Weights of a small GPT-style language model, trained from scratch on English Wikipedia.
Training: a variant of Adam for these matrices, 901M tokens.
MLP neurons of a small language model. Each row is named by its layer, matrix (down: output weights) and neuron, and shows model dimensions 128-383. Each number is 128 + 32 x the weight over its row's rms, rounded and kept within 0 to 255. Numbers have three digits each.
Before each neuron's rows, "fires before" lists the tokens most often just after its 100 highest values on Wikipedia text that the model never trained on. A number after a token or word is its count.

fires before: "\n" 32, "  " 17, "\n\n" 6, "-" 4
L6.down1559:131124123161174189159128146175103102160104161147102057129141171180135079088111091168098081162098156144179150114132149142125133100143156112177212132095149152102178124150105106136116148097106141116093147211153157087084162102088093042136153112144148129114129109169130139142122160145111142193061063163167110169149125111135105140119125071102129128132183129113124169131135105085168130136128076202174145107164144129088145073170107035142132130146136163088104122092171165083106143048081164110093162116104112140087169124134175192139115115094172162188145132107153126100154133116095114159119123139087112099148135114079101069065065154051123092152109165110142140157146128138078146132183093140118124104151115195106107108148135143118116084162091142191123148166185148067110113125167072

fires before: "|" 56, " the" 14
L8.down362:114107082116113174046153133157155145163100192151169122081115167107113090162145076121155142149110083067166140099140207131127078108093111157120125107154122161112137095071086115091212168125165162128178095149172165159206127120119133106094179126117092194141185120161149121133127167128181119143129102080107168099162134123181054155146157114150137126100135132097092110138122119149183097163118135072080097127179092132133123089173126022046086130139089106136136077106113152118073040040165145154125114119098091095135148123140152135105106027143181164139148120062128111113116133172087106086161132116119089127125109070077093100116108150106173115152135135099100176127119108154078146134134173145106188082142120094161133101135085141120094141162108104106140193119142186125120116147131097

fires before: "-" 98
L8.down66:104163134137116120149203129173139059147122079114152134190095117175122112089091108183195178130200152130121072100084140108108215085170123070099059108083144142099180104076140158158142170152179115128166160123156136080168107112147156113161156165160163166162127116130138137137143160088138129152146199164100158129159088072129111205128087144092126231060115140141092125115135139067120169138051119135118134107094140164131171191154092149132104095155120182136081115101087137133129160175082097156130151143154112112125146158154134103098173205133186119111123101095093137112126130101125134162156076102107127108091074157198162126117164126167150065127158097164122106119122106119168123069144101076114131189145116113114135159134093138130157113173102104126076140119108093107126094112077117

fires before: "|" 74
L8.down720:120090153115091156095119133094153098133162124102127128241168080121075141208112151185171219128136067080120098118123188129115170135120063157161197175081155120103095183140053137124138132173193173078085096098088119101142110198132145117166124117084120051124115123143163192108149131106062144108123142155103129136121146164078086156086089151149123102156136116099127160075170120102151069160107063067156158115127119121151117088139150125142158122128175132177079199117128112153116118160104134150162068136109057094152136110159145166104121081171114119126146102108110116101152111147116084180091124116121144110120171151126152132099098111143136088119156126138120196114145046151007121070166170164126130110099144114131115097093165095202093141164157187159105125147136165170123131182190181

fires before: " 0" 27, " |" 24, "\n" 13, " 1" 9
L6.down1513:089070129217126156104156103144052155107077111195105149106121149085080125188117127125119103143064137039104198101090159117190052153024128097138147121176106153083115122105069145064144124176159145123162169088100111166160154147170069168097120106087084136120147104153134148115111134098193096113180103038111205142102143091137083074095023108129106114134071143157130129105118138100155110127129103090158057124189161116147095109133091134125123059122150084155105151113159066157157118114120167201114108103146103125134168158150168160126149160114105120176096144072103133143118164138144125128119127160117141140116101122152170132144182127129117126134090173177145095146177147117082134109163110097103144130189111155089122178040073135158162172098153114128116080169147177147115144155142087

fires before: " |" 52, "|" 12, "." 9
L6.down1437:105157100071087157150216049121139198125060148172112124117106111112057166113101084168155118121144171133088021107124072172123185193171099099153116116094078172131129110115105084083105185156127168138137154094125178192164099153172123101120151179135127154125140206162095121100124085155168108176133086104098113107083116075079141130159179091119170114127176169080123085099073149170109130138170092088105116122139112163189114158159048148080113135128128121105063141159135135134133168143126081116100069094126054191152129158158154132136168140180100119125082135141121132134090165138107178188159121121159170120129113074147176099121102108168186123116132159160127112142122065095098110141118200139169127152125089149076128129153085120155135100088099077117128191119121173178139128148103102

fires before: "=" 60, " =" 12, "\n" 7, "-" 5, " and" 4
L6.down362:112149088050190069091110051176124100104166130167117129135126143155162131122094075125130098149094118145117150129106161098166070128122105173122153102152174219150138130153147131130112129090082138185147122093155140097121117155141121096169162123064124132150134154123118139108174124122159127171180166119118143129158132149090106192103166106105140207142127160183081143147181153118091167137122178101065105099147126135099174136194098079163182139118161127180111116182117088169130160165201151143194111130123121103135064106147109102082170128110148164142146148149105095118141089166115103033152112096109141121169103097118069128098187147172109124188090146174183085084155092166097123130214177145146143111066150162152111147125160138114104116095108095127088101139131074140137125111092095

fires before: "|" 50, "-" 35
L6.down1214:138094088143127181067154143148120110132086095127104139126138129116124139039142124098148135186190136114112127162095150063164067099112123170137148163200073125160124119118105093120153129047107155057192150084147091089123144141177142157122138143120120093135115136137138114127112214134115175129169143094074152136211086151161168167117255121118122125112137115168110145124228149139123132126077139131106134155142146096116136128098157076137119131079101114118089179126167184141096100066087136136153112129148131137166107193076062167166109129147112129180087129080109126136113143195087121131111119144135169091119085156054126158110089091087094134112147136079142127072078120177155127127183155115095125155098120163187140141105126090178183141135127168161124085134148120143053154078114108

fires before: ")" 24, "\n" 12, " (" 11, " 82" 8, "2" 4
L8.down1347:106106105087136101100078208115146159204115131173092136106135111172123129115071137134120135148163110115167121144191105146145125115114101116170090107154112124188131163096098129118102124121158097098117152152075067128173172152110141156130110074135217124136150120169168151133131170134086111109181148177064148175105093124082183136093148118121154124110084131127163159110097135166126145077076138100105172144114180147113103084166146113120118143156125144121141159140131158143095134083171091131136073162134188147178105123107183119169164123100092163117119104174119149112141166102133223113128150148100168164115118132098128111130153079143194134058119127109113123136143185136000155136116122109085106178120157149138106165146125147068096114152142092104115060102110144131121132090083130

fires before: "-" 95
L8.down1099:133097066144141160102118126121074156156184107171063023094165168175145176128144135091100134167090164146121134130086149175186071126111151140084074133098082089124115123190120097115135138055117108126150127138133182135123223157077080145109146110169127148119156137135095123162102172120187098161053069104116174140079072101165155079124197099100092113110094107124090116144091143123193067152120119106147082152138151119092173149185180113137093129147142166079122069154162103170095121110188135139104095069129113160167129090088151087115122163146132078084153162166088170191129175168120119145108114150112168175106098107098131125143178108182112088092131120120078096173089094137115130104160166095129112116130103140086165114136135129095151109134114124083124107076132112169082139098117168

fires before: "=" 63, "\n\n" 19
L6.down1031:134093068120167143180194126124192109173136154092072107191115160161110155076128122171106162157080170159133106169163159145116161217109116174161148133168120119053192149136102145108097133126077155124125082166154151129103135112125116051129130100164094154156071156158097156140162089135080101151128115129150131121105115159127092175133111134114091134095122128166107121162143122148133077139075161142178142130083118153132079098160107072166102136158134130136043150114137124118123165176107106133104122134111018160148132120126144146100121122140096119172093104144123098102120141113111195174155186151136167127139160168118090117062149116139169129123168126119128174123080122164101138166145110145115159147121104160078126115134112127179106107154178090086145116087120119101181147201117125

fires before: " |" 26, ";" 14, "," 13, " (" 11, "\n" 8
L8.down730:127175107062083089141185152103119152141102127112125100171119097155163080090071157106088126120123085111084097131110139111128114186124140115117192109106105133089155087099106127082113167114133152133071148094079141118137158097116119128115150128111188111122106164093118163119119101102136135056150118148170152121134186084101178110133114156077118120131106118122162138127082192156131129087110086150147106103135125128180075140150168121161151104172111153170122190161174111167170127112160139120131136147092143193187081147151090096079095130139133203095147095136131137172114143159131128142135121113086153127104113156116152059155101151121121139118073114096120129126070178165063131150131120146138169151148112125076073120160080096186148067103074106102100142129198127161144204161091171

fires before: "|" 40, "  " 10
L6.down948:154065111154065136151120161080136144124145182141165142065128150107112153083166159127122170124113172140143160150155108137106197107054117154104100130102102147160121135094108189166194118085132178087115147093110164188112126137063183100144157149150177126179118120090144177106128114112110152142182147115136148121099156129077156121162154132128150122117095124180105214107113108108120133191155169149186122168193091143150113122133064116169145098091097147149115104107106148133172125120105124208089151137106160123176119123093099133122072125178121102180117121138095108094135110179082111121107130107092120161120125072107083148072185155121128151154069096077114101102153144145113150111148149145132152103152142157143164091101091143050134125138143132074064129091131128115139076150106124

fires before: " |" 45, " 0" 7
L6.down977:131102084108163144146127112151124155161147076162169152112137112096051153121082049147104132143121103091141092075135068140073134132112142130176143162155144125074131145097140082122169143087156135123150214130108104151134122139125122079126126173130101115120099210141101131103126074129204128133135094095151122110149127149156106157100153103185189139083150127109121175080140151053129152154158107131141171158132138123160046109151121079061193098149175091187167144135139091145140155086125118105091103193114143148140113141191168147115146160147126077152124128137147088135115156160126130190122110085150146081179109135087146078172103156128149121120165166155086094109107104141096120132112149133105098135120164101120131156101153155228166155139139198167185135132099100159128076151141123

fires before: "a" 24, "um" 9, "ga" 8, "as" 7, "oca" 6, " 4" 6
L8.down1880:115145155120139150071160143101119127148114130115114115078102125167137115205167134133101104101099188161128109143121079122160080119124089102152161138148115122173150116100161179154184156103137112132119177132090125157127141122115077119143153132175172135106100123144159129088077160182097163070142105126104071067101130170203076112129132104090128137151149085060157166174127167151164165157093151171088109081154127048114173146066195094098119103141129148118175134119074126093120128145172184166087120138089105079087099108132125154137102206152103154124163124104132105106129187085157160105092111182132139110140124123170164105213127114122099150179121121110073136154068152089066172124164125177106141148109100086171170036125141130156152143136118122069179129188126182097151179134192065

fires before: "|" 52, "=" 39
L8.down1991:121075163087159077189151092103081093172136115132182124123143172118149102118185144115139138093130066181102123124061108128114141097104124105150139159097215097177136098123113112088155144126182148153106126136147143134107133146093170080166095099122098140104130171146122133166155093146131135166151129095122158143096105086142106072114095135171141173149131119171120156170151141114117105147198117139192149153126151120138091112158126076143141121107163108160109129136173109105121082180114075104148154159168076187142116182154077120166192130117108109166103061096104073099100152094079083110137103159162108133106117162127126109147145076057152177108061118154160091140086116176034083124154193140174173098129175175086170116128147158159092105069110092169173088096164125130162065180151121

fires before: "-" 95
L8.down1814:142118150120081204076082118143121105089102165103130109164127113159122119108125104101074204092131081126150124159128146140145122101081049099130141118094086129174123131142105109134136157138120142112159161182094105177103142113085136195100077147129148129151163070134128146128168156115194097185146148087188155133188081147147127083087149081011104095131089105125126074102096200136096130106085125096139165112121126145159177162139196162135065210142137137115102130093193122075054112102140158146092134125164133119136128158152149133146105183111116092108164124139195107194113094174132149153154186189137112142131113171135091144119122145149097141099118108139115112163140085129045150087125127149143144173112161068124112158151167130124187133156157150082150166086144121142113102121179125

fires before: "\n\n" 26, "=" 26, " |" 9, ":" 5, " =" 5
L8.down696:123158109091081138120128129149142100130107137123133199123100138091144071148124123183120107112132146143083155157113117103182110139147058132130122129116151164145098125117168102133133088127139083147130093124158177116170117131126116137109111100135199139130093136243176126124169144166155059105189118106167135129116149113187105091130147144138102093102140103132169072101138109120128079095125122119158157088187135179133111118156109131121151128127148146129093057034089132122046163159185082165114154146120123152122150154131133044105123123109191112080088155056158103142066098111164149111087166159109154120157117220176095131135174068130079143105147139065108144138150138147012064139210121193148205080174148144130145126187131175155118131124080163148124162092218116148187147117122143

fires before: "=" 38, "\n" 25, "\n\n" 15, "°" 5
L6.down1753:123059148142117146155069105104143167180116129140117137085098098127079036151131124120093111163155168096133124136087152141061087171103113111144139137162117130093152158107170172074143131124137149137158084102094142119169156162154098115116071176099102116071161094161177133080146101207120068197156083127155139103110124109118127120161171165169118139142175102141153099078123126107093136152182114099120101185127156140145172108119081186119160084177117137096134156148126094144166109160150101111148126184120081155152138136146136125129146157156155088160118128067166102204158150138136159078158119088158128158105072129160102184181108132130105122104139132119086126131135137135128090123191093182123132067129153101115182158128090115173121120136119113111121142151129120167139079128127142

fires before: "\n" 41, "\n\n" 28, "=" 19
L6.down157:079131123166076139133120109104145217140141160135186122161161120148132098102089093113090131092119138150090129171109088082126064121081052145157080147144140120052104067143166142175124090135130156104141087096116128153086143109079138179137119132078108124121187156156170112142140040183116149144189107129138091180144143113167094151175114134147157107101128137136135084112146146128157116117160109192160158166139104147144171106173094096100162149117137081112149153129119119159125081123110126165123166102161109155158088104153100078128178117134124120101102187090184163236107071162135145105099178138080122125156098113117104104085108109110119120126148095173147115135069115100149086109160119171164169115121132119100186092119122127142127071054133130163122122156167100155095151094085074

fires before: " |" 21, "1" 13, "0" 12, " 0" 8, "." 4, "," 4
L6.down90:100180121138070119141167079122092210111093128134128105143130120184151078127124099150114163067143124155118151136158102167141168152157100101104113083113124163165174135130095158113149110072137116107113166105146098122099070164115132088107150103105117117134124100115122090126110154137072126127123173134130091149195152136139147159193101155081134185135134134179161176046144151155138115085188156124090179092127147134126161128164181146130164133124135162119114110127109078082132113174126183126099069135166099142130131103147140127161086184095087106128126155077066120105064104122152130150173128091169094115132141122195144107159132171112118149146135088118146079176120118144084131142146139148117168143098178037106167185111136119128107093162117125095137063110129174103141182159079169

fires before: "\n" 42, " |" 20, " 0" 7, "\n\n" 6, " (" 6
L6.down1823:135160111136108154183106129118106074139075170095068155067154178125118093095144114203121136159097166144115123110073123137084128088083107089151142151167128102106155154199087162092144159102146142155116188102118134111151114143120144132155101119114131140122100075133184100116119126113088119143115151120232094119121084128083158127093155144120162124182120127137161121072127119140105130142116114184165082074160161161085138076134115151091122088089121122059130135130118130050131065102126146123139114106082123163154180110160066162136141113115151066156129124109147200169190145060155134169198109138126114132150148179099164144096139156156180049080166125123116142186131131166105117195095143103141080143135093174097090143107151113130054122103132156174145134135166084080145144199123147

fires before: "s" 36, "z" 5, "t" 5, "19" 4
L8.down1385:071141115088106119081137105210106139093177107055160110156135157065135096178155156161103160112147114106088179163174119145147118178159113139184124175172082133083141117155090137131144173174122135113131172110146110117150159034082143111095167134125178132132107086164144162087123155108159066127135131158131178190104175110120096169122089118145168113157153144148110123142115115110071087140109167140112134083072121085171092154184137141133107117067153082160179148128193167111087150156116111090139084149143120114160107190154107114157106157141112109140123074108108121074120140082164164105161067125151172072098076133145133110133124128153108119092135173175112132135131074142027116102077122101125138179200116086120067227095122109122151089187142106135099118099171174123152139110089119

fires before: "\n" 33, "=" 20, "s" 10, "\n\n" 4
L8.down905:144115160040152110161106119201118176066151114132093135154159146067138137113131083131165144139134133130131111086140095141128171131092006134103114083110079124085131116129137097072145169156111105075058145136097140121136136125136145118160160116165102123150143132101175162097202136178108154099123125089124093100124157178102119163130162113141103163088116118101091138089173152099128131112156133093167149126170136048054167132150118093134119135084158109116139118090170112129165125109133131089073172126138190147141132095142130130129129105140081063138158061143065163136074136176119127125144142166058113157136049157114128112113103102137134115157137140165110139142127130130089137091115177113112145102118166126148070115141121157159127126085148102162085115193196142167187111153125193

fires before: "|" 52, "-" 44
L6.down1404:153148130149167107109139105174108114149154072118146106154143110177152155037155102137140162114134159145161151151103144118136083136116093129148153164084120186160124213142125077162099099065112110122113153147141129123125160189120126114134139093123114178134089086131127169113134119087141126100144153145144105121071182125167141117086114056176135092115022165125151126117157092045106083106111170151153098130113146145168149162130132171085131132114169117128104174090106137119062119133094118106080105156128117114118120125177091092092118145190099153135146126103136096126112112152138108120066163097089139076168119157143142139093078121100117166100180078152103127114105130133112121185122143139134138116131207106123149123115092109077106111105150150124145081141100125136063127073189079

fires before: "=" 25, "\n\n" 19, "\n" 18
L6.down535:180120129210148144113127085098116138137113126089124125102136139120112155129199142070135122156137110070110106159081118147155114149068149127115150125161099140151132085109153114163063098073136144125075124137087129164101168146098151124059100117083118093087151184144132112073108088127088133134152112139084132082066138136117160120128164172165188128141132117121133071058055137118131102172119112102117132127043095122180138128132076109149144164132149065170130145127136134175135113133087163144160159133117108126174099134124094139146160169148150153138096163148145118131127119147153127152098125104159160244125134175137081141123108173119145163100098111066125119136116075130135133104154165198118098134070073071146168059072142115094076135114118097071130193149114186169091168071134137

fires before: "s" 75
L8.down333:129115106128109149133136128147142090088115131151094119160139162150092131204141109131133070107099116142101164183103107144123095107179060153143108125131139099163126126072098109130088138180103155159186170156128174194161062175174169100103074179102163205129164116072092132155143091122072142157148121161098114148122148133125053144103145128139071121083154119133162086140114113181132108163105176070110138091127099106127125145138173083127081128140120154139137155108120126090094139120137067111151125101110069189093114150113202084090141101074091141121150108150139161167070157133107132100175135213129142159108140110147176148132131119093081036163151133140136147152116157192170106140202106110124122159124106061060139139126116108163139150117056073183123086142163127167132114116112062

fires before: "-" 65, ":" 8
L8.down116:139166151088109153109115134100135157178118138127189207095086123130111128042190133130099101058103153156095081095128136113111080166105106121137127153073162104121183131142095103140170137104159136127081153145108136116129144166140178180119140115108133170082124166108123170112077153130237110120128149134152113089129106159157072096117153114125107063148141072153176120198107085083158090133124096145147152078112154084098114137144111161088169146115183169144127089157137175164163162148171098178136100118189175178097182095136131083100179098129186128101130106093127065086119152084155153096112141133130137134119170088096164080129136047151142143123126145153079144151156147079026118130164132092152066157085103150139151121135063133193129169112119149148105092146166084088097162165182149

fires before: "=" 26, "–" 16, "\n" 12, "." 9, "," 6
L8.down1376:134128105149145152165150143073145069100177136067185083114086097082121066079147137142098087129088105180107136100167100125093095121082005111114078083100160123128192146086161175156141112110073164127107157138130117136134144099159135168185139111090120072142142151082117129105160127148127091161132171120145141100163119155103095159161116145171155129100133135179130056112133129098159105139144111135137128132185121073139114204128186057143050162101113129099126063138182143141127126122103149134159110116082107084087143155177114116154149212146199085135094131107142079147140159186134099166097119125129088107154140127135074118158105125151161133134125163106129111127142123131162092165121116095157212177140140106100104171144217087132143151130147147138167122120149129154118120147153123

fires before: " -" 56, " of" 5, "19" 4
L8.down1325:104165174106095114140101146182091141139136111116150144149124152118148094184127151143148180135109182184128072158147128089179096155099112146111136116118129135134143072119127098062091144125129180087157102166085116079151117103155132119136095161174138102118151199131082135166151103146125139129112089153106118118073171142172095138166132136099089102094128104102105167118072109150131071214130094166145106127174125086153084085151067170104086144130092176106101152111069098063134146112142140102182169146104148107140140096162194105177165107123162175094130108102107189149111151081103096102133128148143136157121154122119151127127174124127160127141104086128098104116142151095009129031115118105160139083130157123155132104109192079167156140160189123185167123112179124130155133114136109

fires before: "=" 87, "\n" 7, "\n\n" 4
L6.down1760:071096123068091117139092132111154147143204108119134093088140080075124160127083216087080167200171119147124153119109091147118178135069113077146174108141145154108080145071161154165129085157096195150084117090080114132093096106123140119138183166083142135130189148118130131111161134094118160126106155088169126189171146099111113216132167098093156177063111162131115137166109067137173099122113111116158117099097136111140142146119045143114075194153156150132120106135100039130139132151103133188117120120123090109190165107141106141093147126138142130155146145184101137153128111200104094118144097105081152090139137099130086180112150167115069123100140167126088117156089129089074139190143152109073192115104104101161128122139161138181137135098111125128086151141119082160172146164166170

fires before: "|" 41, "-" 35, "\n" 17
L8.down1663:155145088119180133161143131190094160130146149107143082166119154155077108136118115133154169103135150146136208152169101128113073184113086109136140096141148185105112149093133154180140124076138111142081111189130098149129117125144110105185171112113140095126123100117150131126111131096081117089063137079168065161090169130131125151148173076102148192077123137097121099133159109139157140160109130241126064088169087092142093099142157122107083175108158168144120146125162149092165140096168145130127120130151150160077130149165075108106190101123125073099104135181123112129110187115120099108073138164100165088122037163166107093140126139136129167122133165073121140143103064138034136108139167124098112110106160133120155027106114154075145130120163106116120052134139164117085120112136106

fires before: "|" 56, " |" 22, " (" 6
L6.down1376:106130104139124142203136102171061116091115079150097165110157131139121196179124138183112069102100128159105134173060139114153138147105071108171142156131109189051163155130147133116135132084111183128161163110058122174054105172141113112098127181144096109164138178121098125144100121107106074170149106116161161122092094084121109121152176145168112171106130087105138112108096176147125136204136125087084104138127150150156132097092162187065131124173125070110132140102151082124158198096102093117078107107092057124125155113110141132103139104140092089173117088072148127140125157126089155128113176176096201118126114111131114137110116112152138119089164129095096126125145201116032086145108188164133157140073141106107137139132151166214109129133135160170116172076117140153151182136103118

fires before: "=" 69, "\n\n" 6
L6.down848:073110118170102156116173152118122116113116142135118121112141145035082124129145183110141147147117083102098080102146169053048114106147134162104180095165122110096123128093183171063123086114160147133124123075089088143160083122099167154141151155099097132130155126096075058114120131096140155116105108199097194152129150137111167085115121104126137114185120146105113101124131161125158118073144164077151126119132095168120144210130113107158110132081129171154122080144104126126088056181108161095157124145139131126123123154115143130164117104152081131127083110155072174125081155156147069128115101122126121098116123167100125100114127078066104170092098139198153119094108116113116136114098115080119156119170128102172183180108146154121168095094141159114108184155149162179125086115145114

fires before: " |" 34, "|" 12, "-" 5, ";" 5
L6.down1810:164149143091087118068090140142088097157129167177109154148111087132108188185141140201089072089119073097131063164096189125137117095105150085162121104176111235109161154131101125181084112122099144116120132135082151118181135096162126111092105127138098159155149133157138094122126140084075109112112097126202119098146179125099160095114096167127159130105172119109175140082094117125153060104100058051180112115168166143133061116106116106118151146171121131138110141099082103152162163064189107149128116074105085144142120177118140167141131110122069088165127133080101178114153191130164130119174102133062171167125114113135088129160088121102143138082127122126118157129132122144045128145156143116097071105132104122158149064122093094143153130112089195208099113142112161087135136133168154

fires before: "|" 36, ")" 32, " |" 5
L6.down444:111128083173111107080142141133119102145100197134124176122156084143102112180072051144146106163142096094082104131157097061129139165117087125147119110112123170108126112115094114137110137143104118120124133059082125117161165120125133107104169128105152148216100121153185123126133086142146110115090087128152135186185136177104146124187144164150148163154185129133169192131152142123152115115163086058124124173113124158144038159124139136117160070095162150107080188094128141166094132097105086141123102118143117121147102133116104192166121167172116090150120098113156203139098065130055172057078141153125105141103189116129137113157134121079174145085147107094170152127124096105102114135149143145095134088102107159135102082191115028189163113077107159129137092108111135112145078157104106

fires before: "." 17, " by" 11, " to" 8, " in" 6, "ed" 4, "d" 4
L8.down1029:182183184100132124085104099145074110152119109194148105171056151188153088108126187153084167118138096157112107150127138107080101136120123164126131026090104122139149209082155180144116131134108075146136144161144121134088103058168153126114164091094123087160105087150093127123128128116039095123135110174145112143141184132088133088086150139116159105082156134087099096140097111126196171102146128096124081152111116182163140184147111097137123145119148142153095140136158119165121111141159114116177144153139119130135173106163138164084115127125128162100134189118105129104132156129119130167124140062091147137149143105128160144168162125156149129154129118162152131130115093106062108136141092113123154119091112126100105184079114093107226092148142085118163108087110142142151196104110166

fires before: "s" 54
L8.down1088:106088136095123016150132093140149112141153115102176184164103138082108165117135202123146157131163151118056107123129110080124129105121131141144104121134094176183108161145161092099123136135112168095124166122171158128110096111145108094113122179110127105073119138114157113141190151172156101128135116114124117158117090112089118176105144178091144079120187135114139156178102092117161090120104101077195141115062119118157126169095158081142143094182130124126173115080102125149155092130118103112128170109118116118160093063095123167050171185122085151170196062136067138134132136141185133114167126086087114127111181123087163125128132164139074113102147124130104144090082118171162105098149137102110124140058104059121077194080091100143166168124129137106083135111107109171161082094079143

fires before: "\n" 30, " —" 14, " Women" 9, " the" 9, " 0" 5, " Best" 4
L8.down716:158129120118104166145138124136100129168142100086127135141110137129122155123176108114137097125098101054122132128141137176082125112098057099128088127188201115077136116124156117136141161126113135143097128131133155133080113133119144129137095178152070119065145157126107110091141170153200092106150131126131115136078158115091150154097121122098145102135132117170108117087099149144123089125122114151178177111151167141102083127171101156110131155125133124134042091105119104166127141160168111145150064099152133147135133121124112132124120173103123069100080093159062118156137129145123124088125138149136114129094071130129133117141134106139146116131121096111119120092149103174001081165098138162121124159148101146093121182104132150159118078107107103176072112072123099147145148185139091

fires before: " by" 36, " in" 27, " on" 6
L8.down1800:152117195128181142136103106144115156141116039104115144144127192099113113111158102123158118133098114083095069150040092130177108073124126138104132102114131118139115139099151145157152111081118155089058130152137126209157148128105104103110125098151163129129124115087067075169124179134114081089142107137201152093111161102103154068087133155121130091126087134125122150125113170116134086123143118124171146175066144145095176144174145118165146223204161063165094090109095110156097127179169103197132183158100188073132099115090198077096115142169167126081097180102165135119105158185165136172167073080134099103133112123107052061133092115172139128173058127112098126080093126080088129157136129090144149179122140093136133116113135067174113127156126138131111093098060161134079121149128183

fires before: "|" 50, "=" 4
L8.down1290:140168086111114139220141128150103095124115139158135157080118162129107161125181136163185113138095140255116083191114211114122101118087126120116087146080122145132142093133121139150118090106091173123153111147095135147194115080117142169127117124120111176123145095114159131194170145177178097099135086106141127163079114126091151158099107135089114133130082162107127176106098111124109120096109161173123162100155069134095112164189067104156080118104173093131130095115121159130099160133099107129117068128130104061153125054168091170081096218125188093135161084076115065168140089139155137102170129208083125113056078129118141108182118130148111155126167161116112087131149111160097087167134118112122144103138123160116118127137072118170110131080162176200158129086182065102131111155115123

fires before: " |" 49, " (" 6, "." 6
L6.down1074:069139160103109121147131084155143145161151105144100105096099069168078106166162199158070167116148157111140063139141110131205180072100105104139149150144081150113159180111068096080157138078079149096104150130121099131172127110091118143152136164133106142122150115140104167129122115141076107175133174098204143128128124035113138129080125172173153115141118123093214095126090151129180155153102083115117139123174194157093116179128074149097136111087135116115130107149065114111108101104152093113141095094075154151156128108120131162155075103102099077123127131139070131142114168107139194102155153202080066187088083124127121096102152191170161133118146146142139152092141126136105138103108107161134172131178105124078142162153095147146144143111035145111096150149108159158088119160165152

fires before: " the" 43, " a" 7
L6.down436:139155151099110157142146121161144111151163100100128063089120144175131073147130100099118085145171113156060115200162103193158141180097088103087122164092152179132109096151134103100118129114117203149162137082108081181119107145071131153154180205145145121176121149138098120140129140159186082108150086125135111128113083161133121113176124095108128131144187150127115098122104171111067141123112072122020129077129142134131096129145120160068060145095082114154150218152150105058146139121120159174124066110107105074107052094111103123125134152074188121110115129138150079172101148133093134086122145143082115111120153131093154091089093143098077102188170179134109134092139100145117126159140209142176119159163204092121123167141113124155095068173126123175084137130114153139154132136146122

fires before: "\n" 61, "  " 10, "\n\n" 5
L6.down113:179083123098196140146113089146084143128144131108154153140174176091097184161141087119147079083139135152127138157073163139149153138094088125128128118129117143097117105126079090112130112131103125079108162125158117149176120102165133129081110146089121044157116163160154125128116062067127097067118125135113125151082147139152076133137129090195101103129105127097106102065140157150102118150120157105123122152171100133173107131134097136154107188122162148184114181106122132143119158120149082135078104158095141175144083183129130112140138094176096094152121077122082174118100131196119124136085195088151114135149134165137040117099074126163173153130126065145167121109143138136094139168108170139110170070137136184107175106144099118140210123077157139167092109130159139136099107116122122

fires before: " |" 28, " -" 14, ":" 13, "–" 7, " 1987" 5
L6.down881:143124106145068116169118113126082164122107159125104120117123109112123138115137126147139157125142126149094177150186137126097166175091175079115181102180094129105138077183147122092146169095220135101143129161092153197102088153147165112163132147105114119120199088151125143134125150197133108154127104112122132115107127133110095060111102165174119169106179138121108113180105139123143117156150088129100119142148122151099168151121078127160081127059086159136099122116097112094133143058152144141106176142120140072142080128170164196130104105100186139077106130131102126066112110082125146117103136079117158156053126142150057106148166200100083105135085113096112074144155118099035153127164131135180102087044096089125119110080123131093135135117151066152070175102108116115157119117139089

fires before: "s" 36, "1" 15, "2" 10, "0" 8, "CA" 4, "4" 4
L8.down382:108162167092136137186144107145097120133161125120088140133082163134168160088187138081138056096153135206090122137162074199129130124135167150148102172125195168119135116113109190112044074112095141121110139109105195097086112133108183114129120172154194137148103171112138128078145131158109142120133129176103092122112119135130059128098134177133102146153113097110066066131073144152130167110121080195138152120145178131045106119151107187127185148159108103173133128130118067121193123109100186138150137135116120158147152088097100116151125185174086110145144112130081094118136191103088151131135151095138074160089147080131120146179088097123140168126143155115151153093122104150061103140115062103112126156138106110094080135149153136145211128149102141138108096101133138144084059110083129

fires before: " (" 86, " |" 4
L8.down1401:155178132101142161038147136135091119086240078109152121173169144168166149191104093114155055099080059040123115088089140082122163091118132095172152149089146110116160136111115114078087153109097090143116141112155122120115130137121150170125135116151160155111124133121142201122092153149159113119149144109126101187116155069130113152179115139186099153139093122134125151137140128160141110091098096119124168117143145149104120180120135072143184093155165139124170110103184084184101136118117105122113154100128115127132161118123112072135129153177170152113162111096140135155109092168072118112124079151139091096161118098099105094108175129131106088167167108150148171114015088096025085101147142158189105145144092125122092151150093137124155161087075141114122113110125110089155142182070078